Weights of a small GPT-style language model, trained from scratch on English Wikipedia.
Architecture: LayerNorm before each block, biases.
Training: a variant of Muon for these matrices, 159M tokens, 9711 steps.
MLP neurons of a small language model. Each row is named by its layer, matrix (up: input weights; down: output weights) and neuron, and shows model dimensions 0-95. Each number is 500 + 25 x the weight over its row's rms, rounded and kept within 0 to 999. Numbers have three digits each.
After each neuron's rows, "fires after" lists the tokens most often just before its 100 highest values on Wikipedia text that the model never trained on.

L8.up76:446508538491492467542524533536493503497496489571534506518504526500507468463503516523522555469478509499461504523505495499496502493500477530507523502504500494504498491489543545509545501494476465523494523545506497501485538481497522467494530477485475520470494499527531527499482516501487529534
L8.down76:511486515464508466473521530524515487524452476496498464578524507536499480468495518501501504468465580519512531453469450498517452491500491470487503481477522480531490495488537481483468551498520469499504508454509470510465512516491489505553509512500499471474517542491509512512482491491544495475
fires after: " of", " C", " S", " D", " M", " N"

L6.up92:502561527488507480477514473525492481538532502479512557486533527495510523498505531478487496517498529508491525537524494552531518467516464533522532465486460498443476502508512495499486489513518533486514512528509538518520504469487518501524491499499519471492524461503509518474496510520541511497
L6.down92:509450490490503487506492504500506515458548515546461460466497481492467500518494503490514508506512503496500502483522523500520474515495517519481509485478472481552480508535510507513529529488485466493482485477523527495471506514496494498480505492485457462521496464485493521505508456483484483477
fires after: " U", " O", "N", "U", ".S", "ak"

L8.up422:506491510473511534483484514528485529505540478465522474532513497468494487566515511490519531530479496508479482530505475469513511532549507488490573521517502507527541508497519489514495503517486455480471508509512539523469492473492479483433504468501529511478512494491434455484474498482500519490
L8.down422:504527502493497508533519495505440499532496540510473500472494472524489490492511468486485477468491481492515510437510469485481505452498501497450528532485479519503523471489507492498493509514445515513505548507481491507521509439512489493536502523502497491532506525500517513476499529544522487574
fires after: " d", " O", " D", " y", " P"

L6.up540:470513510456505493482492501511493506506550489503503491435492461476498519506474449511531565487496490505484456487502537524462488475518486537520454480499517509489539487515550469514471467511474506491485514471521455508511557475495514508502477483478513510492456444485498475495546509506475474450
L6.down540:509445499492501488520448489547551483526492494483445470488541497519443474504511497513487469513498500495501492498508499529472510507541482496510499538498484523489486520512516504472485512493488539525509481543486440516487509507507484528524534475496541480509526488498497472511481500502483473572
fires after: " w", " long", " bet", " hig", " On"

L8.up579:510504480502508480487537488502547460522506488487486500547522496524501546462501496538516486543489476493443533523531467551518523508492501511480515519456518502479462476465531479512458538488498526506535516476495507477473477478514487503484540493505523475513479452502486474489541520490515498491
L8.down579:505434517498471515514458532493491539517515504517519484459510517463469483537486505515518540460482467530496461464486469492549471494484522514507502483505462513506539521508453476472458456547490537486472529515480479557515532501508456471473512508498483518508482450502477454483564486489505504472
fires after: ",", " and", " in", "amb", " of", " K"

L6.up601:526514488472484512499484507509522464503470488518518531499506518494472530439481511548538477492526510512527448508497520530507524463535474460524500465524434486505509485513514505541465478498518508528545500504509526481532456511530540509498493489502499522480507517456507468501483504483513528536
L6.down601:525480534503526501518514521489511486467540478504506478524506498484459512462497473446484484516513526477527516468457496489529470522539478524458489493469531516519495522516464481458521502476437492504515471484476510502498519506494497489512491460535527478494454495504522464498520525479474512520
fires after: "-", "f", "u", "ar", " prot"

L6.up624:495561451499488512529486475487560473518520533518451499487568508511505512545516518518514511503535516472535470490544474489503501516513509539481501457476505514506514472486519547524488470516463487518449468491501516474479506508481464512544500493520476487479530454459488473512487516467502463493
L6.down624:464454537469555467502453549472481494493473506515543498489475531507487485497493501511490525454462458542463519501465448519509508503513485501468482491484483541527507485481483489508470509498497472508510499493520510476510492532481573480489500490470541527489474534538554527483490518506462534466
fires after: " /", " the", "00", ":", " Genus"

L6.up564:497507547517498497481466477494514511517448497536512523462493548476497529452474482486492521528498493497483475510525469543501488468493490461525539494539520503485459517510497504514539509494511542545511489464517517502490490448456465474538443506513513498528565542476488515518535494485522495499
L6.down564:519467500499481529531486518471529530506475507520500487497503479472497517461505515490479481458499498496540501469483529489525505499555459523477515483498515548466561509459471482511540488500506475476531514512513510495518550476539512471523466527507525533537468480515475534525488467519488529511
fires after: " h", " H", " m", " p"

L6.up493:515534482527482492524532458547460548499468479491529532463526520463514527497511523502506473476446493489491508543488447500490526518495512500493551469470460500467475510497537496469549508556503481509481477496498478496488459521504477519497481450487496478528532504468560502481472500497501491547
L6.down493:512522543440485522553534481486489480502430501524493519484479433524479470485519491524480480507484541502469529497459462496513465469463469505513505506537519460501477518504513485471478484467494502516508525499522496523478516511564480495477472515520505494480481482487461508519534480533484514519
fires after: " D", " d", " dist", "D", "d", " dep"